python train.py --n_kv_head=1 --head_dim=32 --activation="swiglu" --positions="rope" --rope_fraction=1.0 --qk_norm=false --tie_embeddings=false --optimizer="adam_hyperball" --beta1=0.9 --schedule="wsd" --final_lr_fraction=0.0 --seq_len=256 --dataset="wikipedia_en"
MLP neurons of a small language model. Each row is named by its layer, matrix (gate and up: input weights; down: output weights) and neuron, and shows model dimensions 112-207. Each number is 200 + 20 x the weight over its row's rms, rounded and kept within 0 to 999. A neuron's up and down rows have the sign that makes its largest values positive.
After each neuron's rows, "fires on" lists the tokens most often at its 100 highest values on Wikipedia text that the model never trained on; "raises" lists the tokens whose logits its output raises most directly, leaving later layers aside.

L3.gate198,223,180,212,226,230,196,184,204,221,236,183,208,201,191,198,214,191,174,200,234,182,186,187,186,184,181,236,217,198,209,237,210,150,188,189,189,202,211,186,203,212,199,208,144,201,202,171,196,140,202,201,228,213,187,205,210,224,199,210,219,215,194,209,219,179,212,160,188,222,204,214,209,194,183,176,196,216,198,229,193,184,191,156,241,237,189,190,234,181,185,212,225,174,183,190,152
L3.up198,204,167,208,191,218,190,189,211,162,206,222,212,185,181,175,203,182,175,207,211,188,155,190,170,186,200,204,229,222,174,235,168,191,209,187,191,223,187,193,233,197,204,161,183,168,228,170,178,171,216,197,207,206,182,189,216,177,221,189,264,223,179,183,180,186,182,228,196,195,222,246,172,199,163,159,206,238,204,217,192,205,208,197,212,236,177,198,222,190,185,188,210,172,199,206,205
L3.down198,178,243,177,205,208,201,211,235,194,210,211,206,203,176,192,203,197,206,168,200,178,194,185,187,188,227,200,177,197,184,184,184,191,214,196,200,223,184,173,197,198,196,195,215,170,191,268,151,225,197,228,213,216,165,194,169,192,208,212,193,239,215,185,202,180,201,231,150,197,206,189,183,207,212,178,201,225,182,195,199,195,209,207,180,200,180,223,221,223,196,195,208,164,197,169,243
fires on: "\n", " surg"
raises: "-", " (", " in", "s", ","

L3.gate612,206,192,203,194,181,214,232,214,216,196,155,175,192,193,227,182,218,219,197,232,163,234,207,186,231,185,188,181,202,222,165,204,178,164,212,189,210,153,208,210,199,215,221,191,183,207,225,186,183,224,202,214,193,195,212,237,208,185,203,204,193,221,207,198,204,175,157,230,214,227,182,221,190,221,219,203,192,186,196,194,233,201,181,153,173,168,181,225,202,209,187,187,154,195,210,182
L3.up612,203,187,172,190,203,223,207,218,208,234,195,200,212,207,200,185,166,222,209,187,192,246,187,186,193,199,199,191,222,209,180,206,228,227,214,184,201,159,219,213,176,176,199,193,216,213,199,200,188,208,202,210,208,196,172,150,195,182,195,187,217,221,209,207,140,188,193,181,210,202,154,187,190,232,196,191,239,175,192,210,173,226,184,184,246,198,207,201,185,204,227,154,206,227,194,204
L3.down612,190,165,200,167,185,215,193,219,209,197,195,220,231,201,207,182,194,186,213,188,182,228,185,200,215,208,209,206,180,190,189,167,179,196,165,172,209,193,211,198,208,189,221,223,225,172,206,196,185,165,188,212,228,207,182,164,154,212,195,186,175,187,186,216,183,215,207,162,170,214,220,190,212,217,214,238,203,241,219,217,207,197,226,231,205,210,193,165,213,244,181,242,203,197,167,234
fires on: "="
raises: "ese", "enda", "ate", "ative", "="

L3.gate28,194,200,172,204,221,181,198,193,235,220,188,218,230,185,217,210,218,233,236,183,205,168,172,241,203,216,180,175,186,219,217,185,222,206,208,209,199,218,177,197,186,204,217,173,236,214,206,200,185,221,195,212,237,154,197,223,235,208,228,223,218,214,175,153,189,219,177,194,212,202,228,235,201,212,228,175,216,181,222,230,164,236,202,232,209,187,218,199,246,141,190,226,184,192,230,205
L3.up28,193,201,167,242,208,174,200,203,211,233,174,207,166,225,195,201,240,229,180,190,196,186,204,231,199,201,192,200,207,215,183,200,203,224,219,186,235,212,223,190,214,225,205,192,166,220,215,184,189,228,207,178,208,199,207,163,163,177,217,208,187,221,196,205,212,214,206,253,217,217,233,240,191,213,222,228,193,188,185,180,179,204,204,227,225,219,235,237,217,198,200,232,209,145,198,228
L3.down28,210,200,199,199,157,225,202,203,201,163,207,187,180,225,193,187,195,159,192,215,163,227,199,176,198,183,226,182,212,164,226,232,196,204,200,202,215,209,214,196,211,192,217,219,207,211,175,183,203,182,174,197,207,209,183,233,192,156,189,187,194,190,183,199,218,229,209,214,227,202,179,195,188,218,186,188,168,215,205,170,187,208,214,226,182,189,204,195,216,181,203,188,211,173,189,246
fires on: " L", " R", " |", "L", " D"
raises: "\n", "t", "ran", "\n\n", "oc"

L4.gate615,184,185,205,216,220,178,180,227,216,212,141,187,185,163,199,231,197,207,214,199,198,186,210,221,214,190,192,161,169,222,206,210,226,183,208,226,194,207,198,192,234,250,217,206,171,178,209,218,169,179,235,214,192,158,239,232,189,203,226,185,178,204,242,237,186,218,199,223,185,203,208,225,184,172,223,218,204,204,218,191,214,208,188,219,203,211,183,207,184,215,194,214,173,210,217,187
L4.up615,208,179,216,201,234,215,203,203,216,190,237,200,216,216,237,202,224,216,201,191,180,177,206,190,213,202,197,168,150,202,154,202,224,187,243,186,169,185,223,162,187,221,215,192,222,189,205,178,186,195,200,213,178,210,186,225,199,181,197,178,195,184,190,194,213,182,229,155,180,181,227,200,192,203,212,175,229,198,213,195,220,191,202,214,223,224,202,201,205,199,195,189,168,215,159,174
L4.down615,201,184,188,222,177,177,181,189,186,203,198,204,215,199,178,200,203,176,205,223,176,207,202,234,227,223,206,182,206,179,200,153,189,208,199,167,238,188,198,197,223,188,195,223,234,212,194,203,186,206,220,196,186,152,219,232,193,201,201,235,221,213,192,218,208,173,224,191,180,197,226,233,172,176,230,213,220,246,202,216,187,222,206,197,184,172,191,210,162,176,220,199,192,176,191,212
fires on: "=", "rs", "rel"
raises: "ating", "ive", "omet", "alis", "ative"

L4.gate548,212,214,228,207,239,190,168,221,194,177,194,184,188,185,199,182,228,173,201,176,183,202,211,175,203,178,179,181,234,187,156,193,176,172,214,189,207,202,206,200,192,240,210,177,196,197,213,219,167,168,204,207,207,161,207,201,229,196,225,217,198,237,154,210,234,230,174,205,185,201,189,209,177,193,168,184,197,215,171,227,221,198,147,202,190,210,177,224,198,189,197,239,204,205,214,164
L4.up548,180,184,218,191,221,194,215,184,218,197,211,198,162,192,184,201,187,127,181,208,203,172,261,193,181,219,215,198,183,184,165,178,193,237,207,174,194,210,197,206,181,231,202,207,203,207,253,163,209,204,194,182,180,216,182,188,206,182,187,209,197,183,172,192,212,215,247,197,179,213,195,191,197,197,157,207,217,193,195,206,215,220,177,213,182,203,174,198,221,210,227,209,214,222,220,221
L4.down548,204,177,214,204,169,226,245,186,209,194,191,182,171,223,172,196,211,188,174,198,198,218,189,210,205,201,209,200,198,181,178,180,208,249,224,203,228,178,221,197,209,187,206,224,181,182,238,198,222,224,204,174,209,203,199,212,191,205,177,181,197,196,173,211,221,185,251,200,213,193,205,202,203,220,219,202,194,211,198,211,206,214,198,217,190,200,186,214,219,198,165,193,193,184,159,226
fires on: " 0", "ie", "van", "vin", "\n", "ner"
raises: "-", " (", ",", ".", " in"

L8.gate295,189,254,184,178,237,181,168,182,206,218,193,203,199,194,194,237,192,181,223,180,219,170,191,206,195,203,169,229,178,206,188,222,182,188,187,204,190,228,229,226,221,194,178,212,183,168,212,196,157,190,213,193,214,167,188,220,230,186,211,260,204,241,218,207,162,215,205,218,185,200,181,164,177,202,164,209,194,204,182,170,216,185,192,202,182,170,205,213,235,181,177,211,198,181,209,152
L8.up295,211,193,213,215,212,193,210,215,201,208,211,224,171,194,191,228,176,200,180,164,234,178,192,185,188,220,188,230,169,207,256,225,232,217,208,196,160,202,211,214,200,220,181,205,197,234,198,203,180,192,185,177,179,165,233,187,209,201,246,194,207,188,187,217,212,214,195,190,196,206,228,214,198,226,220,201,196,201,208,217,194,203,220,189,192,181,230,160,179,180,209,176,170,196,184,174
L8.down295,213,210,215,220,188,216,203,218,255,164,214,226,214,202,234,196,157,182,190,219,215,210,171,243,208,199,228,220,202,205,179,213,208,189,208,214,191,213,184,217,213,165,207,199,251,220,177,191,212,238,169,235,209,200,244,192,223,190,213,175,180,222,204,228,205,175,193,267,207,195,178,192,185,233,215,202,202,196,199,218,234,198,205,201,218,186,234,212,209,195,214,203,226,224,185,196
fires on: ",", " that"
raises: " while", " although", " respectively", " following", " despite"

L7.gate435,199,158,197,203,208,174,217,191,225,222,196,239,194,185,218,204,221,219,207,201,162,169,198,172,198,208,202,227,203,199,202,222,183,210,186,224,194,172,168,189,205,195,199,164,203,211,216,214,204,196,213,221,214,158,165,214,201,207,204,224,195,187,197,208,173,181,184,206,199,188,224,174,192,174,206,183,194,188,212,221,197,204,215,219,217,178,194,191,209,164,202,215,172,198,168,181
L7.up435,216,201,200,210,225,225,228,206,199,213,186,177,190,201,180,224,198,196,200,216,185,195,205,173,195,187,154,223,186,212,192,229,197,214,196,199,236,196,234,207,179,207,191,215,181,206,205,239,232,152,224,216,201,207,178,241,211,171,236,224,211,232,192,204,179,201,158,179,196,196,186,186,197,214,151,206,198,209,198,239,174,181,186,187,205,227,209,185,222,185,233,208,179,217,212,214
L7.down435,203,200,209,199,179,191,245,238,188,234,229,245,202,212,209,202,209,184,134,197,196,169,205,203,182,206,198,228,179,211,192,191,198,211,166,239,195,184,196,230,239,201,195,234,226,251,182,234,184,198,216,162,200,173,200,210,204,179,239,197,199,179,187,184,177,211,183,182,201,191,217,189,181,205,166,214,192,191,224,244,180,214,174,153,194,225,195,192,194,184,183,207,207,220,211,230
fires on: "–", "da", " Mat", "od", " ass"
raises: "et", "ace", "ets", "ast", "ord"

L2.gate236,203,223,222,220,200,204,209,226,237,178,174,179,184,204,196,183,201,223,234,190,221,184,194,178,206,210,189,198,217,190,203,207,170,184,199,201,179,261,169,226,211,169,195,189,212,220,224,211,199,175,219,213,186,213,213,221,160,204,210,204,221,231,190,191,195,209,213,186,203,228,203,160,195,214,224,178,171,217,228,181,189,214,176,235,172,182,219,191,185,204,196,204,211,173,237,192
L2.up236,193,214,194,205,199,158,193,210,176,221,196,198,227,203,207,174,205,196,244,225,212,176,187,182,161,252,199,212,216,194,207,214,221,213,181,192,221,178,176,174,208,217,216,207,169,196,183,225,210,191,207,236,205,213,188,208,178,190,160,163,208,177,189,188,204,229,176,197,217,206,199,208,188,182,205,194,169,192,210,188,188,161,185,180,217,217,191,185,180,183,216,199,196,225,196,223
L2.down236,224,199,198,208,206,170,193,212,201,204,214,176,217,194,205,229,183,210,153,209,214,231,205,217,181,221,198,207,179,185,227,208,174,189,200,186,222,214,192,172,217,217,205,228,209,182,190,197,198,226,210,195,207,230,217,154,164,218,198,199,207,187,196,198,224,203,199,190,224,159,207,188,185,197,240,189,194,192,205,213,176,172,219,217,206,202,195,199,218,180,186,215,188,222,181,179
fires on: ";", "[", " (", " ft", " house", "–"
raises: "cing", "hip", "my", "\"", "under"

L3.gate385,251,237,202,188,239,192,199,175,228,209,174,181,179,175,199,195,212,214,178,242,184,201,203,201,242,200,166,180,211,217,242,201,179,167,192,171,172,203,211,222,211,191,212,170,199,193,187,205,154,200,210,216,181,197,215,194,221,216,212,198,181,219,193,207,174,203,179,215,205,192,210,208,181,221,234,220,184,209,203,225,234,248,182,212,160,208,218,195,152,194,207,200,181,216,199,161
L3.up385,224,201,188,200,210,206,211,166,193,191,164,180,197,168,205,207,181,204,172,231,163,196,178,218,249,223,206,183,232,231,227,193,197,171,233,170,182,185,193,227,205,176,177,186,202,178,166,192,151,208,192,198,199,229,204,189,189,208,215,188,166,214,188,211,196,186,226,197,184,205,198,180,159,202,228,209,192,198,224,222,225,253,187,204,192,198,241,180,168,180,197,215,217,183,210,166
L3.down385,195,189,207,186,201,187,205,205,200,193,174,190,212,162,191,194,199,207,159,225,194,197,201,198,212,196,200,218,211,213,188,201,227,174,218,202,227,166,193,221,200,212,222,206,197,178,220,226,184,235,212,227,167,212,217,225,213,210,192,174,170,239,203,205,183,172,256,190,211,198,200,195,190,193,198,215,205,208,193,213,218,206,230,216,199,197,199,204,201,196,187,175,211,209,196,184
fires on: "\n\n"
raises: "=", "-", ".", "\"", " and"

L8.gate436,204,188,206,193,184,199,221,192,194,190,192,208,191,208,201,201,200,213,245,207,193,219,199,158,209,192,193,202,182,212,189,195,195,205,213,180,188,211,177,179,223,203,187,174,239,217,184,188,184,187,177,203,237,212,195,188,205,221,211,201,191,215,224,203,193,217,177,192,220,216,165,202,246,194,226,235,180,192,209,216,186,229,216,203,202,179,217,224,218,237,186,195,182,166,191,168
L8.up436,226,229,260,203,208,147,203,206,202,182,207,242,177,217,215,153,192,212,199,201,214,206,205,227,170,234,198,195,185,212,167,196,224,224,219,195,174,175,206,184,203,231,203,181,211,186,205,137,209,189,193,184,180,210,190,220,234,206,176,195,221,169,198,199,164,199,206,197,196,179,177,189,214,190,207,221,208,163,178,205,198,204,186,220,206,172,194,200,212,203,239,202,223,190,197,207
L8.down436,218,187,221,207,192,186,202,194,127,195,213,242,173,171,205,215,202,213,221,195,203,226,209,189,177,200,188,199,208,228,215,179,190,222,190,215,190,217,198,220,176,200,203,204,212,190,218,162,226,175,186,182,198,206,176,193,240,178,197,175,178,188,236,191,190,174,244,178,170,195,201,199,181,217,226,188,210,196,210,219,232,212,214,196,219,213,170,190,201,197,230,181,197,168,194,184
fires on: "=", " un", "ti", " him", " ("
raises: "less", "ty", "ful", "ly", "fully"

L2.gate153,211,203,180,189,213,174,226,234,194,229,165,197,210,188,228,192,181,230,206,215,209,196,174,199,217,188,191,214,205,204,248,213,168,194,173,194,193,176,222,191,197,171,196,203,183,223,199,173,209,224,208,237,201,224,170,182,195,201,216,196,216,217,228,210,189,233,185,194,164,232,198,192,167,214,183,178,176,175,204,222,208,225,211,213,182,184,233,208,151,224,222,184,157,192,199,233
L2.up153,175,232,192,227,183,207,213,205,216,235,216,218,210,254,235,213,174,199,239,216,208,225,189,189,204,192,171,223,208,238,217,214,186,178,239,251,220,187,201,210,175,182,199,196,185,220,239,182,208,199,203,233,222,203,220,209,179,213,178,194,222,177,194,186,217,212,233,199,213,176,205,176,225,175,208,217,178,202,232,209,209,195,187,197,220,211,192,187,192,207,202,209,176,195,178,198
L2.down153,241,189,194,235,161,205,211,204,175,181,214,173,198,241,179,248,204,229,202,226,202,166,196,229,178,191,196,210,200,187,193,224,163,218,191,214,206,222,191,215,202,184,220,190,157,213,191,231,204,234,205,182,204,174,174,220,206,206,206,214,180,208,196,189,220,236,193,202,200,187,201,197,198,218,206,189,217,227,191,215,208,185,216,203,231,182,180,182,188,247,222,201,200,222,211,207
fires on: " l", "S", " br", " arr", " Arr", " or"
raises: "ower", "ider", "ement", "iel", "unt"

L8.gate19,184,214,216,182,235,168,184,195,201,195,208,229,189,193,195,183,217,207,214,215,204,214,175,220,192,198,165,184,190,171,221,216,185,186,219,176,187,196,188,189,176,221,185,184,221,205,196,209,211,192,201,186,222,174,222,183,185,205,219,241,221,179,149,193,199,195,198,186,203,199,226,197,190,216,159,196,180,201,185,204,216,180,188,211,205,172,205,207,178,164,219,251,190,229,209,197
L8.up19,201,183,169,205,191,218,171,206,222,209,205,231,221,225,180,159,186,172,231,256,203,193,182,225,158,178,177,205,207,168,213,178,224,211,193,190,197,206,235,198,227,192,233,217,223,189,178,189,191,202,189,174,218,177,201,216,165,229,172,212,214,169,173,227,207,190,236,211,207,217,180,214,148,191,202,204,183,186,205,188,194,235,192,185,195,217,181,185,205,228,188,190,212,231,220,213
L8.down19,238,217,206,194,172,182,179,198,159,200,185,182,194,213,208,217,166,192,194,220,203,198,175,203,196,204,214,196,175,217,188,207,251,201,200,185,213,194,204,208,221,197,211,242,169,234,186,199,219,199,182,193,210,216,195,197,201,190,163,209,221,181,199,188,189,182,227,176,183,209,209,216,169,192,240,195,160,185,164,194,193,239,189,212,227,170,180,187,222,214,193,207,192,229,211,194
fires on: "=", "ss", "iv", " occasion"
raises: "s", " and", ".", " of", ","

L2.gate504,191,234,180,155,205,181,179,216,209,217,191,221,238,165,224,231,202,218,228,194,176,225,212,209,233,181,173,200,193,194,215,224,179,178,225,185,238,201,216,181,190,212,155,220,176,198,236,219,189,211,165,199,224,199,234,211,194,200,166,187,212,199,202,197,197,190,195,180,195,212,168,207,181,185,211,214,213,180,198,209,150,180,188,244,207,213,232,166,185,200,198,205,198,160,176,200
L2.up504,188,175,164,198,210,194,177,245,230,190,233,184,171,204,193,210,227,183,200,190,186,178,176,224,218,206,188,168,198,198,210,190,166,215,236,187,219,207,224,213,177,196,184,219,198,184,201,226,217,213,220,178,240,211,219,151,214,180,176,234,180,194,174,185,227,218,202,198,194,204,172,187,219,243,205,217,224,213,216,222,183,211,178,179,196,212,169,189,202,196,184,175,193,195,186,209
L2.down504,207,185,212,207,212,199,188,227,176,191,176,214,199,156,220,205,230,184,194,167,223,195,187,166,169,216,174,205,217,218,160,225,219,232,164,201,208,221,184,205,210,211,187,183,165,170,171,191,167,192,221,206,210,197,178,151,211,214,185,185,224,201,202,188,196,189,212,179,192,213,184,190,210,167,194,206,208,222,180,214,173,190,219,209,215,220,222,192,223,183,204,206,202,180,208,213
fires on: "c", "r", "cal", " reg", "rem"
raises: "dot", "que", "eca", "ingu", "ée"

L4.gate155,182,189,165,224,206,185,221,184,224,221,230,176,225,196,194,197,203,168,187,205,209,172,185,209,192,209,170,167,222,227,195,215,177,200,217,241,211,164,185,190,172,185,198,168,223,206,189,190,171,198,213,234,227,178,208,177,191,174,180,249,222,221,202,188,214,213,187,223,202,225,186,174,203,214,204,176,216,197,187,198,198,199,225,186,216,208,199,198,225,162,191,215,167,222,210,165
L4.up155,219,194,203,240,183,217,201,229,195,191,206,147,204,202,206,184,201,209,218,232,214,199,209,198,230,224,174,196,230,211,181,195,200,209,203,226,209,166,171,197,182,180,173,184,181,214,233,204,233,214,212,190,221,238,209,209,208,183,205,190,194,174,161,210,220,220,244,208,167,183,189,151,177,212,191,174,205,199,206,182,189,189,208,186,177,180,221,191,200,198,208,235,216,222,205,216
L4.down155,202,186,232,174,203,199,189,207,214,183,211,193,177,223,231,160,189,193,184,195,203,222,223,223,236,191,197,168,172,178,208,172,221,184,187,222,216,196,256,177,201,228,183,260,220,221,211,233,203,213,222,188,167,231,215,217,204,183,181,203,202,221,167,217,207,151,228,200,191,215,216,208,199,208,194,208,223,176,222,164,191,207,199,202,210,198,210,219,209,190,209,186,225,169,198,187
fires on: " over", " among", " becoming", " quarter", "ound", " became"
raises: "]", "”", " than", " enough", ")"

L8.gate486,205,204,223,213,201,202,215,251,212,211,212,183,226,204,216,236,179,200,213,160,203,211,189,186,207,185,202,183,199,176,185,193,243,213,216,202,202,175,193,205,200,242,225,168,194,180,177,193,183,186,187,199,201,214,188,213,179,162,192,237,183,232,205,202,202,180,199,228,221,190,209,193,212,184,177,202,207,172,186,215,226,187,222,216,205,211,192,214,184,171,192,217,190,206,205,199
L8.up486,198,214,193,180,227,182,163,198,219,209,240,196,190,188,185,182,209,198,201,184,209,205,200,198,223,234,232,208,183,178,229,194,169,227,213,203,214,197,242,203,180,200,222,183,174,195,206,214,194,195,207,216,192,216,240,187,189,188,168,225,219,211,187,165,193,193,216,173,226,192,190,227,169,173,220,185,154,223,149,258,196,195,207,205,216,183,172,205,189,207,204,171,232,190,225,199
L8.down486,218,183,196,177,194,205,212,172,185,186,228,235,227,246,155,205,197,211,195,197,237,163,223,202,221,165,197,194,220,247,193,205,177,209,190,210,175,211,195,232,174,205,203,209,254,170,205,224,167,155,194,202,194,177,200,222,217,202,204,197,194,176,228,220,209,194,199,184,171,179,179,208,224,208,187,176,203,177,141,224,189,225,182,164,198,181,190,206,199,237,180,168,195,199,191,227
fires on: " such", ")", " album", " film"
raises: "ly", "less", "fully", "ally", "esh"

L2.gate544,196,215,216,223,212,195,198,171,216,181,221,212,217,193,217,226,236,217,214,230,189,217,188,213,208,204,213,218,220,213,218,202,230,170,185,183,201,207,178,204,191,211,164,191,206,200,248,209,185,179,176,226,187,205,195,190,240,199,196,213,201,180,167,209,187,203,222,173,167,226,177,165,202,213,190,180,167,194,164,228,232,165,185,210,211,198,226,192,180,229,203,187,186,220,193,166
L2.up544,208,216,185,189,220,226,166,172,222,222,225,227,215,188,205,194,196,221,187,190,216,225,200,219,215,197,221,241,201,196,190,195,227,217,204,173,184,202,189,219,200,186,223,208,197,201,186,209,245,242,185,171,183,228,211,214,216,199,166,202,213,177,211,223,208,160,261,173,213,230,187,209,166,201,194,208,212,184,207,197,187,198,193,196,171,177,195,179,206,238,253,189,168,223,182,211
L2.down544,227,167,201,227,188,182,204,183,155,167,239,171,226,229,198,202,187,194,202,197,205,197,192,190,205,188,193,165,215,215,197,191,201,158,188,211,201,186,179,178,174,178,187,215,191,212,184,191,227,218,222,200,220,246,182,183,182,185,219,164,197,199,194,170,231,196,171,232,247,192,226,195,192,246,160,182,186,200,213,189,184,189,215,172,197,208,212,194,183,197,195,204,217,230,184,231
fires on: "og", "ran", "ar", "ua", "ja"
raises: "ter", "ym", "ower", "da", "din"

L4.gate384,196,207,206,193,239,208,221,214,223,209,211,196,218,181,199,176,172,229,196,198,206,191,208,237,194,219,202,201,209,207,172,225,189,168,206,194,170,229,205,152,194,171,230,211,214,198,219,188,204,169,172,211,189,177,214,221,209,188,221,215,176,186,202,181,194,189,153,182,197,206,212,214,197,218,199,227,181,203,174,208,204,187,177,204,198,228,214,234,187,172,210,196,200,223,230,161
L4.up384,145,184,184,187,207,171,195,201,203,218,198,172,213,208,190,161,173,237,199,181,187,191,233,176,174,239,207,224,202,202,178,172,204,211,191,197,216,195,223,163,190,178,197,202,219,207,208,203,234,194,188,194,197,188,215,211,217,192,204,205,171,166,177,194,217,211,241,199,194,191,221,210,197,233,196,243,218,197,209,188,171,177,210,234,184,238,192,226,225,227,207,203,206,196,203,195
L4.down384,191,241,179,203,201,207,225,201,171,193,204,175,200,212,181,167,188,206,164,250,212,183,215,193,190,221,212,211,222,216,194,210,198,208,209,193,228,195,179,193,194,192,175,228,213,200,213,219,233,192,210,194,210,205,203,224,186,189,216,186,206,192,202,213,223,176,202,196,202,221,185,220,222,185,173,199,206,210,186,220,179,202,211,198,192,168,186,203,244,203,167,191,207,206,175,206
fires on: "=", ":", ".", "ruct", "raph"
raises: ".", ",", " (", " of", " in"

L4.gate130,189,219,203,181,208,164,198,216,201,221,159,222,207,210,190,246,236,186,221,202,191,209,181,205,199,207,151,188,204,218,224,195,204,181,186,229,191,199,182,192,214,219,229,188,212,222,217,212,205,179,220,194,197,181,215,175,222,194,156,201,205,214,209,207,195,202,144,190,225,215,237,220,197,187,208,161,228,205,180,235,216,178,226,173,187,202,213,183,218,175,176,163,173,171,188,211
L4.up130,186,207,164,191,199,189,205,159,184,228,184,193,184,234,197,194,217,199,233,202,182,218,201,238,180,209,209,182,192,206,183,186,188,200,205,187,202,199,183,183,218,199,188,187,211,197,234,195,205,209,171,200,174,206,234,203,196,193,172,203,208,214,194,228,162,201,199,220,190,154,197,191,162,242,200,180,171,169,190,175,227,207,175,199,197,243,167,208,213,234,211,181,211,177,172,226
L4.down130,172,212,223,231,158,214,213,186,218,205,156,191,168,218,220,190,188,212,192,216,212,201,201,192,194,193,183,177,201,194,149,220,221,183,211,198,202,174,182,176,176,236,228,202,203,224,223,216,213,175,227,214,197,160,189,196,206,234,198,221,215,181,175,210,174,185,201,222,187,205,210,237,173,207,211,230,210,197,188,205,203,222,190,192,177,219,188,221,206,202,183,180,200,178,189,199
fires on: " to", "t", " can", "to", "st"
raises: "er", "ers", "d", "ed", "ing"

L8.gate72,204,191,180,195,206,223,187,183,192,208,158,225,191,180,223,171,197,182,197,200,182,214,190,166,184,174,207,211,202,206,218,179,160,191,235,201,161,155,227,179,208,172,195,167,234,176,184,211,199,209,200,158,234,210,188,232,172,193,213,187,202,217,221,211,165,199,154,176,242,215,200,178,209,230,207,226,244,211,198,212,202,209,209,203,178,142,197,191,170,205,213,198,184,189,218,204
L8.up72,182,239,202,174,206,190,168,187,209,162,190,208,214,215,206,204,189,175,181,158,218,197,199,209,187,193,196,198,218,228,178,204,210,220,178,205,195,199,171,191,201,204,208,198,201,218,236,184,216,249,195,203,206,163,208,215,234,225,191,192,211,163,164,176,227,178,189,186,210,198,211,198,190,240,180,202,187,179,200,191,161,216,216,218,217,224,193,204,216,200,186,194,187,236,199,213
L8.down72,214,209,186,158,188,204,203,208,207,176,158,225,176,229,177,198,187,204,190,189,199,220,194,222,166,210,198,216,192,162,180,192,216,236,199,220,189,171,228,160,204,197,183,214,226,206,220,197,196,225,172,197,203,198,238,151,226,182,198,217,222,166,241,194,197,199,169,165,226,221,197,210,196,182,210,246,169,163,192,206,224,186,148,222,175,211,204,227,215,187,196,208,184,178,187,214
fires on: "="
raises: "\n\n", " .", "ful", "”", "haus"